Part of a small language model's weights.
Size: width 320, 10 heads of 32.
MLP neurons of a small language model. Each row is named by its layer, matrix (gate and up: input weights; down: output weights) and neuron, and shows model dimensions 32-287. Each number is 500 + 25 x the weight over its row's rms, rounded and kept within 0 to 999. Numbers have three digits each. A neuron's up and down rows have the sign that makes its largest values positive.
After each neuron's rows, "fires in" lists the words (lower case) most often at its 100 highest values on Wikipedia text that the model never trained on.

L3.gate403:487472476507462500484509491541510540455519547505482510558505481492497492497476522522457504469490490494525498503525528516466493540471533569506506540532471477445487501503478513496497530481474495493493513492514503470520470485488464507525464521529502542521497541498452534482523500538519515480471474510545471503496454499536505534445463510479492519477498538468457495516476465490483525521528484486541504488488470499479476525509519512503498536509486494494549478463541503495507543478504476539491508535519461546489524493541511523531489515463463460454534510559513556519512505530499504468491553478483506504524485494514471487501495496488526513506483506547498528425482493508497471500488505468481534484511504475451471525501527490495520470539470502481536507500507521447444512474482520
L3.up403:464475502506498457494499522498503529542517512503488491500542508495482533533520492494512581512516504491493529512564527516471473501482488482497476452478520490488507479478527461505490451496493504503465523476448487535501497481489507512460466489476493516526511485489501510505485501467497512482486515464494473525505477547499487495508448499514536510501536505475513487522466481458469486511506440507495524520491464499482506504510476487542453528502524484526530536493512532521464514516459514497499496510449492516471563506520505491502489540537474532471524512524508515515497519493494536505484504478495531499514496514485476514527522511473484538465492475539486454532481493500479419516474489457559543482472482506472512543481495479525497485490479486457546526487503516494500515502489523
L3.down403:507524486523518498446478450523495508481492459556533501475447511530542491502540507497480550506475518484476554477495467517500497535461484481494504516494549490525486517506483502497484519498548547474490489518486452513507496540496471502493501433479501489471501514477521487500508485481509475467450466485492475484499499527470517488546504493465524477456457400493480501478461538521533509521499486535491530490503508517511518498480531507512502485547515457492527559473516532480515488482471555497498511507514521507502506478514525502515508500486548502507475509521512488482524447475477466536526475486514496500504494496509501499493516499476523474511471480469544510536476500506479491478488522476518451430456517461510496531497467500464473477478495469524537529486501492541503509476472551
fires in: "it", "they", "the", "both", "since", "these"

L9.gate570:475512503514508507471506523497543485465469489478493487487476476498522493486522509476520497484434462474537467502510532447499555516475436464501475482526549491458538514466514540471494476506471517522538489540527475466537476521471495500537489478476451523493465458488518471549500507465498483480507510513523536511512537476516528560508510479489490514523498497465508492484555484464514498522498495536552527529502515458544469482476516432476451501516492508495512512555498487489460473515542527532518515504492480539496510527535505513544482510479458519479506499503556523488485519501527520454496486503497488481472511485505489479536529484502499528502494515509520508547488449499494514526459478500480535488508506513477509495472505495519463521528508472443483511494512525520487516515530456
L9.up570:512531497482475544535505452493490475517442536541501439498514487494465467532548500497476520489541490485486486506479510499519505511493462466460503521440516500519475516491491505515545513525506535544468529492511503491518480510470513500514516544455462520508540474469500560461504486456473494461511532543504510489466505512429527471526475510508534519544462507478510530479477541514549523491489527528487533511515502462525505536514530540529490502480484527501479472506466474457517489458525499533512516489500519519483495498560511452536538504470504486497531484505525470522520481508521529495487496545481486472496512522519514499534484516515489495507458531493441507529505532491512521498504498478518496528545499482464576519457514510488542520519461481543490514506533504465473503499507548
L9.down570:488467546488530458542471491491477493516503481537532513487473505542490543488490528549488498567499491488476530508534515516511496516528488521506492502478490479484517500500519504501507529511495489524501527528493525505483484514485442477499552502552505481524537480467478517511499512462468516439449488463519514503507470487496495521481451482514499442502508532507486496516495504452519517443476460474464503477457454494470469529486505474495477536480454501491441488510514536510484495499495492502479479478522483515479515511516494496512464500525502473490504522496483493482521496498502504481529487454519512520438478505510508515525523531468533489500525534511497535529483528492506501483514503560468528462506515489488485478454499472524544482540475507480510520523478480483476509536465490
fires in: "the", "that", "its", "final", "same", "s"

L6.gate589:489487538468478539484504530500531487477499481474504489478492539516522514493510557524456538469496505453492510520499508529488511463469531501514477550560478484512483509478519445460445467502496532488510454488493536510505531508509522517484480485503504467538476471544501507459492505528483468501486514522471517457475487527520478452509552508505512517529480507509464488542528499504500478467530490501534538518494509500524523511522548521498503490522524465459524511510487485487512545560525489491532496515511494544491514457522509508485539502488488467503515495470514465528527512485468508505535498514481494504518552478487461468456480515480495504460480530504457505499526503558527529474501450452508513491503463511488511459490543485466500479496527506456538476482506519482539498517497520
L6.up589:463486527483483480465523501484510502501497495510515519473568548527514468528447501524491539544481506443528477538512529480474508533511475528496465514530479523492522490517508501492516498536469463504474488488529497537518512508528512548498485475503488445498526518476512524558517518518482469492446472527532510498497468520519521530502520534496516490472463486493535509495485493467549480487521504494515551535495495477475571499535505515470505526497539517491479557530529494486486529510511486485508487518540508517461502514476510488512471469506495488503522450505516467516471487445546521503518456493561495468520472495549547501520454449489502522500529501482468519531473460548501534469483500467513463490509538499491537500446520483481520544513516511512523492478489506467491503499487490
L6.down589:505505517454531501461496511491481489505514497549488466535476509494531496545537509492487499476509508481485511476478473527482534474466512497488486487494479503506491469479455517512527523523520501526487523515482481499458521520488423488479496508562481514475504470503490484455538499535489498530463530463472504490479472488492477565476490529518518492483488498480500505507515483457536509479546486490527492508520498533476511489482519492471512537522552525506508487490505478476514547505467491521523475456497493519528483472496537498500509498474511527532505496505505501522551484534461508498504526497487504484545530510503533471548499517482537516490506518497438512538477486544480447494475538468468509499491500507532496465481517525510514494500496494468531561494527520502514493474463530
fires in: "and", "it"

L5.gate335:500476549508504486537500508509527477509493519518513526478472479508465484497500471517521511523489499477511525509464497508484529503532467474504509481504432538511454547499514508474455499529523510493500495495489467498496537528505503507507530483510515476484493551535496512466518493514545501455524526519506504465526526501507501514485594488485559495452469474511488570499507494486537513478478477498529490558516497537512505481500564483520468509460472548530502547557449478530469502470531497455497488504499502491496528479489513518509501499499527554529476510509529486467497510515516504481506488572459521531500531527518484504472508509536520525492486507482448539526463526531514528464490514562490534462526480475504504452488508515478497462481488499499473520488487497490456487487478528
L5.up335:526481492496517500503495538516528480471531489484443487482490529482491516521478511484514480474466529494506477471465522509520518512514468463443490438472519488501516506535487506498479507521537518494490504507524545521481491549498463541525506529488502511517501521494481465488477541474490495494522555494501528460510520504487502525513530507533458547524524500500509565513535487543506480519514490469483488489513477507529486498485464505556497495501478515509498512499485485492531500542529503510521476521480457534472486509475491470509506522507508480509481470503483516491546508497494518508522500563498516506511523511523520480468493494465494499424526492494500502493553519534468573485497555470565537477516502451505450505478479504497448515489447501459500516512506473498495502519502492
L5.down335:488489456458481532488503486518528492538468530502471505492527542470513479477472472506497495486456514486516497465506488477500525504524530504509500495522472476484507476478554526491474506515499472518547524464471496465492525485481513546502520512531491500515521456503519438516503489501521522487503456486456501514475473494476468477485551498528492496503537513495500514460465511494512508527554445467520514474502488538527473511505449506511477487487490484463504467548484496509494519524461464513485526489508469531503492522498451486450478514480513525503505505500500500484497506484503505470481518466517541479528485507513488495507453529513450485506520468537515490509494499515462544513504489473511530476536540499505535507496497544468472481500480552502493531487508533481473500550565482
fires in: "of", "in", "graduated", "arts", "graduate", "for"

L8.gate574:466517509483530511490476531542447475519499509470489534522526502478525473518515487459547496473519470524495528453527552485499439491472530513533513516481535501512513473531506480541478518482519496507544494485448463470510489467522467515470525474480491502506506489490495481523492508517517448518548468469448470458503538520462492480532504515530503479533473476517531521464462451504513481494535530487502491502486529521482508510484521485478480521522515506507479451498480523498497547534573488452527483523503509474522473484495515518472450483462478532495451506482492488518523462483487528500500484512501541478515455476563484478513491498500521500474520502461495470516498499490500501519522481515527516531518503464481514519491497476457538510495498495524514540507456492535472450505469483
L8.up574:487493547491507502449476538531521515503490496480476490488504544551483518507490544496525468538506534510516502512551534487511463494488486458504528465550502528475487513543520538489533437485465509463529524539497528523506534515506482519474491434520547502498510474514513459514493495523540483524489491509459473496530493541509537515536471482516494476489519432495494531485528505503557490493515507511479511485536528508475489521502521474570477503498498514476482488481509527508486506556526456506527528521496458485483519508489511496521486496482493533504500531523433509491524512513530501499481493486549520449490482466489461459483513480432503505496489544503466515528502485472497541555535494519500523482484515516488499501492501445474519487518486520495507522498504551560499482522555504
L8.down574:501473514495511498503509513517455518542471499472470518481510509531506494545519564480502521519498527477517508482476498458493511479428494506516534539499458461556529515484522512528495497489502497463527505525521485483495477528499542506535512495511523529501524452508486405528524493502470536487497471502518500500521511485519486491455453488497491499470508489499494499477515530514473519520544537468495525474503492548549498557494484481477456477478499516544457481488422536548502537502511502479558500452484506477494488505551525502516483483433498490476496489544508474470519498497488485548572524510509508496520460467569447527516482513503510489520506457500509478537494497524466529522477485505492468514473527474511502492514478522482501478482480483494500519511501519545511500515522502
fires in: "at", "from", "received", "of"

L8.gate236:515460486469542480506505491519457517517463473497536481484537505488481496509476535407490487479519474518482529525470470485500515548496538506488497467509452506477459506488559509467511486516542524490512464480497497479533519495476532496460504475483454485516502464521528498518501453523477467475503512534438485484522493507463462478511507498522532494493514491525487511504515495490459446553526524491490433549524490509492546484498527496512499495517487486491518482534481495509501494443500479482485506502502503570480523478505527474540535511523509534506457473517497502472528471439499495476516453500493531513466468517530415501493483514558506498518481478508483488519523532481535530481447477482499498489477465493497497505558482453503509488488516532512493489490496506475465523489528510
L8.up236:492532509479510489508512457501503470520532487466478488445494505522490521475509502464480513549520487515503486514419482488511494495490499512470483484541543509486465453527526518521500458492551508498475496501476495506510531499510549452496532462492515492453458543461433470497474485506511482507464489526502512513516522495543537487522502508507470477503459474495486525463541519549518493494479528527538455516528509520516494487494501516505476494506492492531499524464499522499512492478506452500514503546509481513514519501488490511513537516495497508514491530480479510476542478481537534540482488534486485504508496521494484501502512483532489489460517460465493550482525486512514547506521518501496534528497519478532467460462543515508498497523505513505504557495537500450512488501477525
L8.down236:484501474505484516452474469534478503530495493509531465457555475460522477532535458511501470522500528506488483488463495527519518521531497485524519468489482503452523530494489483468524474543534500501540502502526540531484458501503483480502525487498509499513495482488514511440535530510511478489475503508534501537490481502497514495507490519510490496513485500571516529524484534523504499533512503513466501512486491510477464496550551475504530532516489454518471501481478498468478515510497486503470509541517467502526574505518493488496487479547490449496469501514515544524515483524529466517459538464522494489563481483506543505474462530507486531497498506498497530502575471532514511516506527522507503501496491457512488455498523534472496435495496505506496522502545472467469492472480515
fires in: "of", "in", "american", "s", "chief"

L9.gate204:505510488502496521482507457500528537488533492519489491531500505473490531497495494462474512488526527482521507506467508496445528512541522512446479497493526534506540523509473474513502496486450456465525468492486553527497489515491464479503498518500518458528491488492527519492478508497528511441496523547515467497453500561514457495545491515503481476532477463522534492505511492511529496495499561504491483516538501504491525550509520487529444484481482515499481536510521532504510523508466531507489488497513506537535471506492507512506455508484514481535547488482481492545484468502490540497499533468471515533486543465554487522505511491528514471504459495526466531514513475525489552479586562484491476502508534491501479523525521489485464464502524531550523531504507510538504470548514504
L9.up204:552489499528520436491553528508437489527484475480497510548484488500524530513536526519462499520492506501502492446480539490472481521541507473502490554470541487467462497516475519521502457484509481499482496497531452514503517507487470542513489504508450496497476494454471503493549507501484500522505466500477474492509484513483513497529500464515513516528503491460503478497428477517509521462510511506485538506490485513523497507512520523570508460548535504470526466508501485511505486514479525453526476454489487466489502539500495512564463509445504500486440490470504485468475536509484497528514492477496496459474469546508490466516487510495513485489497487510470492534518475497501461511484508487482460485500541475503505511511559482509514461497470483479474494519483500523514523518477531
L9.down204:532443484469521490473513478504501525481462508502532487505412484440507518499503474485463472495490502501456497485490549501506496494500532483512522548487537518517521465505459506473515514495569552528497508507491482519533536507487464510476503509490484504472482511494473467473525545515503469491489499467496545510493478522451520516470546528502478531471492546492518501510469517515490544514517489493564469526469515487500504484502477481447459519510492532531512490465484526504483490484507518494507493488511529460463490491486494509530462532524485526455475498546510510465522496476517524480531461521518527474528512499511447522522488471501453508532541450488520519465489509535469476473523491510514513472544485533531522481482472480487489546462498498439492471485501481472508553472472533
fires in: "and", "who"

L9.gate8:483473466514471516465543466497517561518514468459495507487536487487524530526511559526484458495527482517523427519494504492462456515469511528540496499518471433512475483505467512481502481493494471510531473480513484526486542527449479488492497501527521483518487459509502482454523529504509460545486500508506492506522538495502506478522502512518527507501481522456488495545485511535488514516495495504524524524527505500510460493472474518480480527504510532509516501531488487507488532485487508495504499516513482508498504483492516475515488503519538499485535471514532520508519511546507521499466452504480530534534496493528523485550561508541465536548521511506465531524504508470497506510505541497471470491531500489491545516490488482518528446499553523517508548492486549493530542502513543
L9.up8:484494503467478492481502506511469482445499544503534558468505479503479525494496497477427473467476505511500482466473528472515511495501467494494488494537501510523502538487505521494482506492463523529502513564474476539530531492503523524519483504513491491531503500491450494505460467506486471543483521447457496568492480524495523479468495507484503491431521514490480519483503532498486464509515440504523478536479510512520504516450501525506519482505505515497538464534518513507472520504517511478552521510528483563468469496479494472498485503463500490513529511459478488494520502452458505464486472476512472493516500497478463492493479466475512476500502497516505522561486438538518512516510543523552514492474539529496526484493516523486477516481499539507546515487493476460511508522484519
L9.down8:506497487490501526496485524552527475483490485464497460498477516467490463476485500482514542496528544511489512490468477505504482461458480532503495535509522501503486527484538536496514501470500502512488475494527499487485484536510489489546473514504464479514512495503457484495535501522470469492465488507490502521504467514490529466489544455507487533500532499518495489495496458502419500464490501509504518510486493514498563533531509523483535494516547550415479451485461457475507478517495488535484489473513453480508485495520484447518536516493474486542474521499496490466510529511483506516500465489542505473507496483538512493501540515514500550511511501515492460491483520528510478514520507480484474476528523518556454472509530489505517545532506471472506471514495498489519489500524490
fires in: "that", "being", "was", "character", "is"

L5.gate356:514518535523557508531513490490511499495508539487509525474537533472479542514490516513488469480481521494510488496505519541514520519507509446491520530484498500559494500512490518539491504496496529510520480548512488508545494500472501522524524469479487491461515528479455462505518502499489484494474469508475498464561531479439510517493496482522490471504485515508502548465527521455532465472471464507511480496464496490467497483470463496501498517449519519497511462488486467538493469524549519467506554525472479551470504490503500512498561535516518551500513477503515497501486484525479512507513499522530514506486499443479471502492513503517478494472450527494534462524531520500477536476489509527516502502521508515477501433547518493488449503465504511527534498489505512500520488483495530
L5.up356:526500501505487497520514483509496474570507485509513511489510478460494479490488501479511497496496523504491502527465487486503523537507508480507503530498500504515518483561503455463504492530491530478535506484484460522475506470496491491495448465491507475540494496537520501441480544537487484473472517551550479465522537494487493500550472492502492497521505474486564502476511494461528541461516466496541523516492536480484483480516486478539483515493544483466492518501495479547519489522510530472491512495509461600501509514480443497514510525494503529521519467502511471531499488498501489507501457513490536467425457490516510476498517510477433478488473483489476505551487484469488511467497510540520488495504520518479474453509499521454485480485431495556513495505505513468504491511528501
L5.down356:507494465498501489529522503503489467455521466516487494493561495480479527470516498498490454450513506510537450502474459496513482514525557532502506520461452497528500522524534489505508482449547477460529525487479495516504500508488470529493494510512516504532484498478484489493485544506492493488523527509500490560520518469510485533516483551504517482449518517479553486470476524527483523529488462480449513506548469503498483521496492487508438494449483521470494488451478478480517505476517486499531519568482531520551497500505514534535484476459511508490488493485501457509494494520503482498471495475536495545448492492492504479500491498509476501518481537507502527527493530476504521487500486474489528501496539480519441474513557520530482488508483498472503427470441480485493461533515499
fires in: "of", "for", "the", "on", "in", "metropolitan"

L6.gate35:502540504486506514489506481499509504516493486492559494513488494498453515496518509529499454468541479513493519516486496511531496494482434516521491504520432488487475509493496502508451502513479518474481493495504527507482462512482505475474524511507496505485547445498491523444491494505457520495499517515517520446489534525487503491539497469544510517487500538532559527470565460543499503529465509458479533517473511533498550494497542505500481521506509492522499517504471490517478477419502476494525493542484480544503523495534527486532523533487494506446454469525510483522524502543507534492463529496527495518500550469537495467447533463548489481517489506493540536485483481519525535478511522500480506515515486508502498502449502486529522478506504504544466502500516511500497525508500516
L6.up35:494504466517419517495520525503502472484492519524529537519505499493521460466495456515498502502496491490487442513485536491432541449477493519510454501496504531502448499486504496480480506490494481501475472496472536503548478512522493490515477510484509544497534505488502474493472459492531459497483478488488515481455522487517538528511497511527466476456466500495481484483459501456526519502537500533507504509522484504474517527488528560513480490496549499481505476492485505492491454511550491489534480503477532502484518526540457522512533514477473501436471510552469514537492496469499500516448531481501484529445542538482456467522546522523518523468506499491531482503532503499539551519478502489507511500512510520475520530469503548474489485497512513496467532485549488485485467460467495
L6.down35:523508513518498552523507516476438500514508484543506499498487494506515522496500466500502498495494502545489494468495518483539496473514452455533493476499514543521480479526477498466475503507492545514492466476538537498481523451450474515542521515501514522495505508484504508506509485475467463507485520508461487507500531495533522525525460518469562474498528475477500539504485549436530512501449506549482544481470471465509472510482513496477485490524509508519486498561528504478461499519494503498543458516542488501514496517488447516501504491518514502445498491484527487487478510516523496487495517492507486520447490481487501492518501520531515531450505472486535450481504508500500510496490475490523538460502528462498495503482530500530531502455488493487461482487555515492480528493504508
fires in: "the", "s"

L9.gate257:522489510476456566489493489478540528417505488485514527495504449495512486536556490499489446534488523517508553473524488522511498501459450527511533492491489494514488540508507502503464483513488524495486485508494454503454467455448461491480552512475499547520488486495464473496519511494545501523496548522513475530525513506504499472491497491466547510473521494507475553503468498506473481515557499463502520493503507488492531487522485540487497499468565491513496492524482491498523513496523493572562501490490502512478496421503477513523539523558498510489469508505450511485459503508480523462497494555486532482508515496524490493513484497498469477488505479485500525501475441508452521519498477469482505513488488507527483519474517484528529514471497541494509471495516527481476517478489485
L9.up257:447512467475456461491510483486537513503487486460521477514534509550514470549508500526521472567501498505459499473525532508457483496513497516502510486508545524520507493481477499472486533542499510503547529531517520479497480536505533476500505486504500492475500467522500493522503471492529544495487521492485494534535473515475506482485480516461542482538473482476543528471506428569498485488484559508488523477457474533504462476509490545498514479490496520522491487491528448486526492516459519476479490484550479510501513463499522432525482491466514493512548528512491522486509533476466470481551519519489482505526478508547494458459480512500507514510486500494493556510510526504515517501481531523436518485486453536491494491527527481498489502542518503513550471492515520485502481492503513
L9.down257:472512521502502498485521543480531516505527473502532487553472491500551469512557513469484483560532493488515472463516512507525501495530513527457552515486497491530499484476480457530477492538495457461483512487507494534521525484452479484497490513476531487505458491443486527525459513564480542498487535510494516486510465502489511502518425504484520488496514480473525519505505493462476546484514511540483499489487519528484501535524469524491492506511510510502490467503515485477561525471487502492530505526492488492468506490484550493459479495532509501468505522471483532487518502511498507505496505487534458505523471489487496508474465542501486515472500519447471457511525489465556454511530493490467505470528493542513530458530533517507490514514477545519505497550506498518460526551501455
fires in: "is", "was"

L9.gate131:507494505488492492526573478510526499528493525461487517475507533499511468498509492467537506496499479506510549442454477497483506489495520488492513513547490472492516514478516517514480497528494508451516504493565488432551525507473514506456453442489512538518527468535497526510512500480506519521462489479520520456508494481490525546491517471465484514493475470515524511491486507524462513493535473500519558526511512522512480523490484503478473499488496465543501502545515454537493479505469497523575510513487469523507525490502474463506456510498534523511485521528542495509446506485514481464525472482527490488512508478509463492478530508484527517486477486508506505553514460490507497532461507508483471535491485506512474512544470526519507463470471546485515571492466516496502463488463523
L9.up131:479536496502508537530492480498491486529482544430460499518505488540490469511526483477549446498525477541489475499447470470460487513518488522519488515499498487494499517494488489497524521529508500473520502464516488487506495501498557465475489498510492479517449484512476489489516506471462475523487551466498525449506515489495509547526489504505487453512493410498476543519474523522494568529567536501504499517518523474492518497521520567519496504541567499486518517499516458508479470523498489530496513506568512496498472481508480494503493475471508512516498521528511490495530518482475506537470476475478487474487520487477482516517515543502485450462492534511496510517490484527512496506495478501543482482528514506538526459493499487504500531472468532545455486482493512528496517503514552
L9.down131:485517506533487510520507453503490498509478536485521519530362500524497517508534507493526501513497483504484499495518490522516533485532523477504475485494527501484542462528516461487521497515506453481508477517502501490544525503505486502491506533536494493517502451564436537500502473497485493520457456517498483501497483459486497517486505518507535515501495492522455488522510540541488545498529520481464568529484494516501492510479540500560485506520560513495476510519501519514502471526479491517500536462515510508479549550501510480491508470469517520509541468469539456483498524460508508545538559531473491538495506472504467471532466496506517531466497435482463505486489470517502513470485467525524503497472500456526454467509468537520496510491506502538545502490494523476521541476535505
fires in: "at", "of", "received"

L8.gate540:515579505472493496495469500507471543521486498501541517519487519546497504465462491475537526489501492490519506510505535500496497508482463500486540499481523515531481541464474486514476476504486502512520506449511548500483497459447493480497501506540547547514540511510456513472484499526531490502497514480539505494499487486496525478516495472506503469486523484516473469500505510560484513526514482509523488491523490469480533457530490511533493520495567494516524495548500502483471508438496491494519505491494460467500528542475476481497471481501522467489516412578473476557500475506518505472478467522514513479467519511465455457500519500497506504502481480474504497521465488464482493525527484495463499502504525491531527509509497496536492525537508490483505488505490508457484482465511505
L8.up540:511532463507490516526508496508475489537503491508488489500518521507501498468481509452482481488513502460460496519482547470492485463482487519484521483511515554464449531464519490503483528471487457537555526483473492504507480474484551484516490497500522501533520517505437502502504491496470501489475549488481527489457512509469529508473504530519518476463467495488524500473523476509458489437499460522489465507501471499517530440500551483527531454490500491503487543492517542468496509484502479515524516504497508495522560520501463493532538469500493502510490474473472502510523434446521476476466507488509508501488493513503535518509488506510513500472486496495477500567449544472525457502458471462499484504505503464494486521507529493459479479502507517499525500518496533419488486472493515
L8.down540:510491501487476479507493509526485505466505482447519493526444490469486508434485534488495553537500548499483482475451490477500545517520480524477507528450498509512531509473507522470526512477478513478502498525505517518510482534487473538483513498497497464465524478467456500514480504525515473514476482538487492491460495495468490451488506544489531523500489474460500494519493500525496541519497492488520522498492500517535534502485514522511451534468491526483519492473519503508555456504446483469496492500498514478504540500522514501488480521521526507536477528463523505388536515509496504528486539504504511453523490481550512489501509518461467511513490544517477486458539522509510529494508491430529497506515538524549557491498491513517518459485507569479517487510465508518483487497488497
fires in: "was", "is", "had", "of", "in", "has"

L8.gate590:479460537517526459516503513490483479501517532501534485512465473535510513521512504481472492502499532495501525540468516502481549481499501497457493506516474459477522539441503478471514474516498508491498451498500548482473495509498502485529509504502530535527523564529477494504438526484467497505477508489483531500496480491478518507489494455522527521497455474497507495564453516461476518461516477515525477441497508517445521511508497501496494511520533464512501470501536523509463550463492506532490504479563509475457502507474500478501499487515482490484473495477518474502510484532532507523483445490480466493499496527505496497513475506562533501483514472455509489520448458547486558492531487501488471469473518503480483531481464529534510491457488514459488489498496525503515516513516484
L8.up590:533495507522509539477510516501517521449456513509497558511507518512523476532493505535475547506472528440491510465458514486499495481487493529455531462532496464493484492496486467513491475486484526503514490503437505527479499509529470491453476523503492501567448548507485507472523476458501526496516511437488484458494499500470565485491491483494503519479459486524482532512502476523468505495490468495563536560501503520546518458536520501541480530489472494509513506514498500485529507479491489477502467508546543515534523522520496495471528502513527501497502492512493475447492486453505470495479488457554489451500508499506506478523478508523522486523485487497528530488445499528476457485517480501475490478537518503456506513484505492538489464489525504500509535507532527502520504504551511
L8.down590:522500459513488491480508479530459497506515489506538506522437504500494506472493481502465444508518476496502475438506502510533453505556494495514523532527538510553469513473492504514507466452477490480531506533533490460534553471509501453486487521503459505486487485504487520525460490479523481485499497500544523480544500516512534522527506485495494476464516517469540481485502504526545473499512515510484459523500524545493475482502522527491511478507455504518541525501495520486519509475496447525507486492464513478528514477498483522511496505502534471516505507498520506475499540493465489486520490539536514517493543484526470551504505495447498490475545478496431492459499512472523491484531507522508529511507480488500533486533500451498482483519523512539513555501476459511500513509497536
fires in: "was", "is", "grew", "of"

L6.gate498:471523520474493512508457476524520502537494494497526508489496505516550518485476501475510489502539470463498497517505489556457546532511514490501448506473490515497543533457503470481541515544514489488498506533542484512519503522490474502501494487501462504496464493484500512446510531505460489507498509517515525493493473497455484458530498485489517484486497471502513496543478494477515428503524506484514482479540489528558478506481507504474507506515477475488525483449496520524465559522469485497495480490503465540441531495530483483482454485490470477533498512471449499496458534466463487509532564523483496490506512504536522509502514483480499509449469498516458536409475492497518494481515509489499516510552536508476483543447465498506515504467536471454495495508511510532484505503485497
L6.up498:470494463497482511457512478534522553492526479488483469515456511458485497473543466521475510491493523498442461520528466473476504478498499549496539485470478508476516518542456472531524507519499471540533483500548475505471442511523452548475476447550506471512515461507503518489507474530495446511515467492490487489496492493518500473489510501511525512528519459492497509492507548467501529543492475476487497458474519492542499459501503456524453513493525500496508529497493492505506542509477507519533473520524522488500483558549447480478531495511508491485480456469499513526498499520516548489515504497533503494473529505483509493500501494503524532514513497458467511528478479549507505499503504473481465501504474520500465554486526504500491508494488440495486523433479509503495555525490502
L6.down498:468475501506528523515475523495481484445532499508553512532440517526507505510486486540490484510517537533508512516489509518505477520532475499485472494487522536529481502554471495514506481497540546525437514465510533503471532516528520533477531520514490523543462498512512522532559513559500467522453491459513481526498518512536521531519518516532482533483516516473543499463485517480525518521505497529533516483481506431479551531488517517519486532506495503503487470505480517514493522480523542506480517514507489506499487471476526521494485523486483486480496523530468486506477516498530492520497483504508511539534462506490528486493526494493527525457504498502524522499462475482475555514538470515450508492472452528468522548525491491476518523488506496503520511486549463521494520501515535
fires in: "it", "brand", "pathway", "film", "case", "college"

L3.gate226:458502537454529467496542561470546507495479473491470510546526522570476516505514487463521504490539503524528498519454466486516559509509516462570496465481467514531498510493536489434456528511500472495519507448458503483501515546524493483503510571501524504532443483500479474478495519534482471476493494514493492461517462492502510501479478486495515524505491511519468484469482492496492443451510531478511509505547519499514528465501523529519427521475521499517508509522529473501443483510466504504529491520528479473520516508520492484481535501494506498530520488561467515492519474460521516498524537495503500537542502521501472452490472567487499479512475528478507505454518466488494496478498519512519483533526524473478511512504506463458456484499511517518543484515492506472542524497501494
L3.up226:521521482545488490453526491495535516498473456523491530509502520543510544514478503465488529501505506505486496524464496522530516497477511489563524516505514512477472475507518541441504539528507501494490501468436475480510519505504499469500506487526520493492514537499521449532498502537462524497495523480534462477489451497501480494512495526464502502530520503475477478490492476472487454450532509500481535522509509507511529478481512478523517503515563464508511496510549439455455530550444507463525493528551508494480495571522461532485516454497522517487500495532501537490506494418494520491507525505520518466504497523487501472532474528457449474497470510488475505476475479500545490498517515505518512509498492505486511543471478495493472521502462501490526467536507518510568476518513518
L3.down226:514481514489489484457531533491498525531519476508487512556468492512488488524471487480486553508568514485509489515511468460480518509491472479535507486483490487514481461497545507438490526484535506534501504453478495499477489536521480482513518507514492466504483471517476470529542498496489507503468516505466482525478492482518495491496488501500460494489494521477445442476525495506521496429557492470529531499497531533499573524479474486487521528470486508482475495482433490490502494499490497521519517509477492518479487521476496509461518540510460489473479491533475475487487476466478476487493521517514453523504481513496514541479436533509448500529531575508503524508499466517488465506494501507523522482526482453512508494493521499470487478490501520494549520524514550414548506473551485
fires in: "with", "have", "had", "having", "has"

L5.gate93:506470531499505509514521509492513495515487489499477563519536506546499499479520507519509513502499533477440435529525480486493496489550483448495482450480474500470484463525495506474470503498534493473498532466491517514533432542519488502474487523551524497482495508492488446496493535493529533491512500475524508503488473464539484528507445519447474487483483504541540504469585514532510463486487511556499472522497481509469513518484487488521524536518532527506528481489506502459506526500504464511512479500464474473502508471503498510474517482492475520468517512556475498427512466477467483481519488528501529509559531496458504513475490517482524470514461498492485520515506510498506534506502473433527495478504517529540472510464503509520514496479508510501514493532496530500498513538507499
L5.up93:491500481487509500474501519521545504504475497522474524520536492486481471478502525542527519466499519491493488559539556507515511521555490473555505482491471517464509473487526484528470483496491507499521501479527462522474478517488476501534486545508536484510509465500508456474530482463493508486475473465500478492467486475515475480469468519511486536497499501583512461453517524554510455492472480497488491524468513478513526501519490473516499518537517528478551501496522506473502465489483514481504511492478472484535502487492493537499480531522474488479498486543476523527517481468438507482510502481518527483520549522535500480503512513485539453518490506528498526448517477521492474498486489439484470528452503483528495522477484506457511497511511497527552526506500498503453514469502524
L5.down93:487498455509514532532551515464525473516495509515490460520464546495505507476453513480515497458554506448490461546522503518491552480464524486506523495500489487469513459500492511477464526519511479504504507472480502557528496451572485497493452470525516524502508478510489506527502507519509505518463547492515452530487498472477502505499508498455471501491503525463517463539479523498515535534462522513526505474491513526502487518505504498526462514512528497475539461445498503485475508507506504489513498520526514473494491522491512515541513510539488483461492497491474470473488503474502547505478537493496476491513531524512561465519507534508518528495513516553481512506514501491536521504506489480473480551495506498549533519485544488515476518533464538512538497521471520436538510500511533
fires in: "have", "has", "had", "also", "having"